Part of a small language model's weights: 2 heads of 128.
MLP neurons of a small language model. Each row is named by its layer, matrix (up: input weights) and neuron, and shows model dimensions 192-255. Each number is 200 + 30 x the weight over its row's rms, rounded and kept within 0 to 999.
After each neuron's rows, "fires in" lists the words (lower case) most often at its 100 highest values on Wikipedia text that the model never trained on; "fires on" lists the tokens most often at its 100 highest values on Wikipedia text that the model never trained on. A number after a token or word is its count.

L10.up841,211,189,154,180,200,195,210,200,215,203,208,212,202,182,182,221,183,189,182,209,192,205,216,226,178,167,204,177,248,204,237,190,220,188,239,199,183,180,176,161,158,172,240,207,189,192,207,199,192,185,165,187,177,181,203,163,187,200,207,193,224,165,222,228
fires in: "had" 27, "have" 15, "has" 14
fires on: " had" 27, " have" 15, " has" 14, " adv" 7, " d" 7, "st" 6

L7.up198,187,223,210,232,204,208,204,198,167,187,164,236,178,211,172,202,188,221,154,236,230,173,167,271,210,220,138,214,208,239,244,194,177,198,227,205,207,165,175,199,202,188,235,202,238,179,224,257,269,211,228,203,190,125,233,183,286,209,156,195,159,196,264,201
fires in: "east" 17, "at" 12, "west" 8, "near" 8, "southwest" 7
fires on: " near" 14, "est" 12, " East" 12, " at" 12, "ast" 10, " south" 7

L6.up223,235,207,222,180,180,205,188,170,175,207,210,223,187,127,185,145,174,221,195,200,167,155,196,215,212,183,225,208,207,198,238,201,208,212,263,218,226,182,168,195,158,177,192,227,161,230,282,194,201,166,215,161,169,202,192,210,207,186,219,182,123,223,171,193
fires in: "not" 39, "would" 18, "was" 18, "could" 5, "being" 4, "to" 4
fires on: " not" 42, " would" 18, " was" 18, " could" 6, " being" 4, " to" 4

L6.up399,177,185,193,199,215,227,157,141,209,202,200,194,167,202,157,243,186,207,141,195,220,198,167,167,193,203,174,179,247,185,221,217,178,189,156,182,201,168,217,213,179,215,216,196,189,232,212,273,187,240,234,221,172,173,223,180,161,245,195,200,205,224,191,282
fires in: "to" 84, "into" 9
fires on: " to" 90, " into" 9

L7.up347,218,181,230,214,261,209,170,205,143,146,180,198,228,234,237,200,183,193,159,219,201,200,191,175,173,218,156,155,212,167,227,244,203,168,231,235,170,205,222,146,190,209,167,211,184,196,228,245,257,165,227,226,194,133,215,195,196,168,144,170,201,246,178,192
fires in: "that" 21, "who" 17, "they" 12, "never" 9, "we" 6
fires on: " that" 21, " who" 17, "ver" 10, " they" 10, " we" 6

L11.up628,174,167,209,169,210,199,170,190,165,168,246,207,192,246,224,202,215,233,187,223,206,195,161,158,194,204,204,226,225,209,221,208,235,229,199,229,192,178,156,237,226,233,166,233,159,218,256,229,197,171,213,235,215,158,230,202,214,184,216,169,169,211,196,225
fires in: "the" 52, "a" 28, "as" 7
fires on: " the" 52, " a" 28, " as" 7, " ch" 4

L7.up510,220,172,252,180,272,193,226,243,171,215,177,180,234,217,229,175,220,193,161,210,187,225,189,318,188,216,158,132,173,170,202,143,204,122,241,207,132,205,205,185,192,218,229,216,203,188,161,202,184,224,260,135,221,178,199,224,177,213,172,217,175,182,173,221
fires in: "has" 39, "more" 11, "have" 9, "ground" 5, "further" 5, "most" 4
fires on: " has" 39, " more" 10, " have" 9, "ound" 6, " most" 5, "ther" 5

L3.up901,232,207,222,216,215,183,207,210,185,208,194,194,212,150,243,238,187,195,199,240,188,193,139,167,178,183,194,192,177,141,185,199,300,177,230,173,203,195,255,200,206,236,227,240,248,211,198,262,186,235,175,238,170,167,193,178,261,192,222,204,190,212,210,210
fires in: "of" 47, "team" 7, "club" 4
fires on: " of" 47, " team" 9, "ment" 4, " club" 4, "h" 4

L10.up658,167,202,232,196,225,165,153,189,205,191,266,177,217,196,221,189,200,203,195,204,214,213,264,227,197,197,266,231,200,213,193,198,166,159,199,254,212,173,233,189,238,193,217,260,182,240,179,201,167,195,215,148,205,184,157,205,229,178,200,189,208,207,182,189
fires in: "the" 19, "a" 16, "very" 8, "and" 8, "s" 6
fires on: " the" 19, " a" 17, "ely" 9, " and" 8, "very" 7, "s" 6

L4.up152,195,229,227,228,264,160,161,177,209,206,244,202,182,206,224,189,180,195,171,219,177,223,184,231,205,183,156,217,181,238,222,175,200,169,194,167,242,150,243,204,170,242,171,165,204,215,234,186,229,185,200,161,134,209,214,90,194,197,154,185,203,210,236,196
fires in: "the" 26, "of" 14, "94" 9, "missouri" 7, "978" 4, "97" 4
fires on: " the" 26, "ri" 16, " of" 14, "97" 10, "94" 9

L5.up72,120,146,194,208,194,145,183,201,181,204,234,217,188,207,217,210,181,191,153,218,167,169,220,213,167,225,189,199,169,156,279,218,238,172,185,209,245,167,191,169,207,275,135,190,207,213,269,185,185,246,189,193,166,184,232,221,182,201,247,167,202,169,180,276
fires in: "the" 85
fires on: " the" 80, " The" 11

L6.up506,173,184,230,216,181,165,197,155,169,177,284,203,234,192,232,192,199,200,226,165,189,200,197,175,146,162,173,224,145,178,193,192,175,236,190,149,235,200,163,163,177,191,213,167,181,225,182,204,267,203,182,200,211,231,185,217,226,186,164,187,164,211,220,212
fires in: "of" 50, "n" 19, "for" 6, "isbn" 5
fires on: " of" 51, "N" 39, " for" 7

L10.up273,160,166,227,208,214,175,203,184,160,215,198,200,202,215,174,223,246,229,175,190,228,132,185,236,176,210,171,130,171,228,191,190,207,195,225,236,217,191,214,187,217,193,180,176,171,190,164,191,201,232,225,197,241,146,216,187,259,243,192,232,137,104,233,167
fires in: "in" 14, "east" 13, "north" 13, "west" 7, "from" 6, "southwest" 5
fires on: " in" 14, "est" 10, " North" 8, "ast" 7, " East" 6, " from" 6

L4.up319,226,180,238,222,205,151,223,180,185,181,198,217,192,172,194,174,181,191,193,199,254,175,222,217,265,202,187,187,189,206,216,234,222,146,231,170,245,191,237,131,200,242,190,213,158,239,236,229,214,217,241,153,173,194,197,203,265,195,198,209,200,243,196,200
fires in: "group" 20, "family" 15, "team" 13, "club" 10, "school" 7, "she" 5
fires on: " group" 24, " family" 15, " team" 15, "he" 14, " club" 10, " school" 9

L6.up268,214,197,252,270,225,147,181,146,175,174,236,162,210,219,173,236,214,156,180,172,211,158,193,202,169,231,230,231,210,226,234,211,172,225,200,213,231,188,179,162,210,233,153,217,220,212,254,208,186,211,228,248,173,192,185,146,242,178,235,167,84,168,173,220
fires in: "the" 87
fires on: " the" 62, " The" 34

L3.up989,168,217,212,173,209,156,137,199,155,251,191,152,166,175,156,214,216,213,180,189,191,188,220,189,179,179,247,184,209,212,213,223,198,246,218,183,199,209,192,202,205,267,200,172,127,271,204,244,224,190,212,198,234,130,244,172,183,220,204,184,132,195,179,215
fires in: "are" 51, "the" 27, "areas" 7
fires on: " are" 58, "The" 29, " par" 8

L11.up258,276,217,201,203,206,166,176,203,179,240,196,206,205,157,200,240,195,199,129,181,153,194,174,206,199,203,208,159,247,209,216,194,199,123,175,250,219,217,180,213,256,183,196,208,174,155,195,173,160,156,222,213,204,215,197,205,201,198,220,212,206,184,224,219
fires in: "and" 40, "of" 30
fires on: " and" 40, " of" 30, " or" 5, " pl" 4

L10.up1022,195,202,205,220,194,213,137,184,209,216,189,222,167,207,222,219,168,201,146,172,199,169,189,202,276,237,221,193,218,233,256,162,267,194,207,198,178,181,238,195,184,163,176,203,220,167,251,254,238,236,235,288,243,167,223,234,163,170,192,228,172,203,186,228
fires in: "to" 26, "would" 18, "can" 15, "that" 6, "should" 5, "may" 4
fires on: " to" 30, " would" 16, " can" 15, "ould" 7, " that" 6

L3.up285,201,188,204,258,202,204,256,201,236,181,233,123,202,175,215,147,226,208,176,271,190,171,192,223,223,187,203,197,204,265,211,231,210,153,224,215,210,122,204,168,241,194,183,209,139,194,145,209,252,190,192,204,176,241,183,226,189,184,219,187,194,233,227,178
fires in: "an" 15, "white" 13, "line" 9, "a" 8, "and" 7, "marine" 5
fires on: "ine" 22, " an" 16, "ite" 14, " a" 10, " and" 7

L5.up858,229,141,188,209,218,187,216,173,178,167,244,185,170,142,222,187,192,241,147,201,199,192,212,206,216,180,178,180,212,225,227,191,194,161,212,235,155,176,207,194,192,205,204,189,227,168,183,191,162,200,211,159,183,190,200,195,195,185,172,132,171,180,208,199
fires in: "has" 40, "have" 12, "had" 6
fires on: " has" 40, "h" 13, " have" 12, " had" 6

L3.up72,196,169,232,232,237,189,253,193,193,193,246,196,206,184,132,203,194,175,172,225,175,155,172,208,222,195,204,172,168,240,294,216,178,162,208,181,203,191,230,193,166,207,128,171,184,187,194,162,164,190,207,186,186,189,276,118,235,273,166,211,176,117,226,191
fires in: "had" 34, "has" 32, "have" 12, "will" 4, "can" 4
fires on: " had" 34, " has" 32, " have" 12, " will" 4, " can" 4

L10.up343,228,191,187,193,221,210,227,219,132,229,141,217,144,154,157,223,166,184,227,211,232,201,181,209,246,163,228,192,235,232,295,158,196,161,205,259,217,194,189,177,179,219,203,161,220,206,219,205,210,210,207,200,193,185,200,240,185,210,216,209,135,138,246,173
fires in: "to" 91
fires on: " to" 94, " prom" 5

L10.up215,207,217,208,204,178,225,175,192,197,213,184,189,209,248,189,231,208,169,179,172,219,186,208,185,175,211,223,154,251,183,199,181,187,157,200,197,192,196,143,182,172,171,233,169,197,193,217,286,200,175,227,218,187,221,213,164,255,234,202,195,250,169,179,177
fires in: "and" 70, "at" 5, "to" 4
fires on: " and" 70, " at" 5, " to" 4

L4.up335,180,173,177,188,218,149,155,141,182,208,263,196,241,244,234,181,183,209,178,233,191,179,182,228,239,157,207,190,190,160,236,186,208,212,214,145,152,165,262,209,210,222,197,201,168,169,197,191,233,222,190,220,169,228,196,227,149,236,199,209,128,195,246,174
fires in: "of" 36, "with" 7, "about" 5, "the" 5, "white" 5
fires on: " of" 38, " with" 8, " about" 5, " the" 5, "ite" 5

L3.up491,254,227,233,246,185,229,163,188,190,167,213,221,224,245,181,248,190,185,172,195,220,241,141,183,162,179,196,181,182,146,183,181,214,187,187,166,206,173,187,196,177,213,230,230,172,156,242,233,242,175,179,267,219,146,205,130,249,160,201,176,193,244,206,196
fires in: "they" 47, "men" 9, "women" 4
fires on: " they" 35, " They" 12, "ers" 12, " men" 9, " We" 9, " we" 5

L10.up638,222,217,210,197,215,199,161,172,163,219,241,223,200,185,182,168,142,169,166,197,203,209,203,169,175,211,189,164,198,214,236,191,206,229,188,176,159,176,249,195,200,190,158,200,176,166,248,250,227,220,231,261,168,213,149,193,178,187,203,187,125,216,229,201
fires in: "with" 36, "by" 9, "of" 8, "to" 7, "having" 5
fires on: " with" 36, "ing" 14, " by" 9, " of" 8, " to" 7, "aving" 5

L5.up591,216,191,216,197,219,193,186,176,175,210,219,183,250,180,227,221,141,148,166,223,158,119,235,237,206,215,169,160,158,253,225,188,167,149,152,200,218,183,199,213,256,171,208,168,155,217,226,184,210,201,199,193,201,255,189,205,147,216,172,148,181,192,281,204
fires in: "of" 31, "embassy" 9, "for" 7, "challenge" 4, "pittsburgh" 4
fires on: " of" 31, "ass" 14, " for" 7, "en" 5, "m" 5

L11.up808,166,212,230,195,257,182,138,193,218,256,235,252,156,224,171,230,201,256,109,172,251,196,219,227,194,187,210,209,230,198,204,220,127,202,199,174,206,141,234,191,215,172,178,173,160,185,252,238,202,169,215,201,147,224,171,232,178,232,236,186,167,223,216,236
fires in: "or" 26, "and" 23, "be" 10, "as" 9, "to" 6, "from" 4
fires on: " or" 26, " and" 23, " be" 10, " as" 9, " to" 6, "or" 5

L11.up3,122,179,191,216,220,179,223,231,197,242,177,147,177,247,177,242,192,199,167,208,220,201,200,190,190,153,184,172,259,235,206,151,231,210,214,222,186,241,200,216,181,190,218,198,231,211,203,180,162,143,206,188,236,137,221,205,127,208,229,187,167,165,261,157
fires in: "november" 18, "december" 14, "september" 10, "january" 10, "october" 9, "july" 8
fires on: " November" 18, " December" 14, " September" 10, " January" 10, " October" 9, " July" 7

L3.up1023,202,188,188,174,180,168,178,245,198,190,186,147,180,184,119,185,219,164,243,243,254,185,186,168,164,159,208,228,199,184,214,159,223,236,203,223,204,199,188,189,209,207,174,200,142,213,180,213,184,216,232,193,162,177,174,130,209,209,222,155,191,185,157,229
fires in: "the" 58, "100" 9, "0" 4
fires on: " The" 33, " the" 26, "100" 10, "0" 4, "et" 4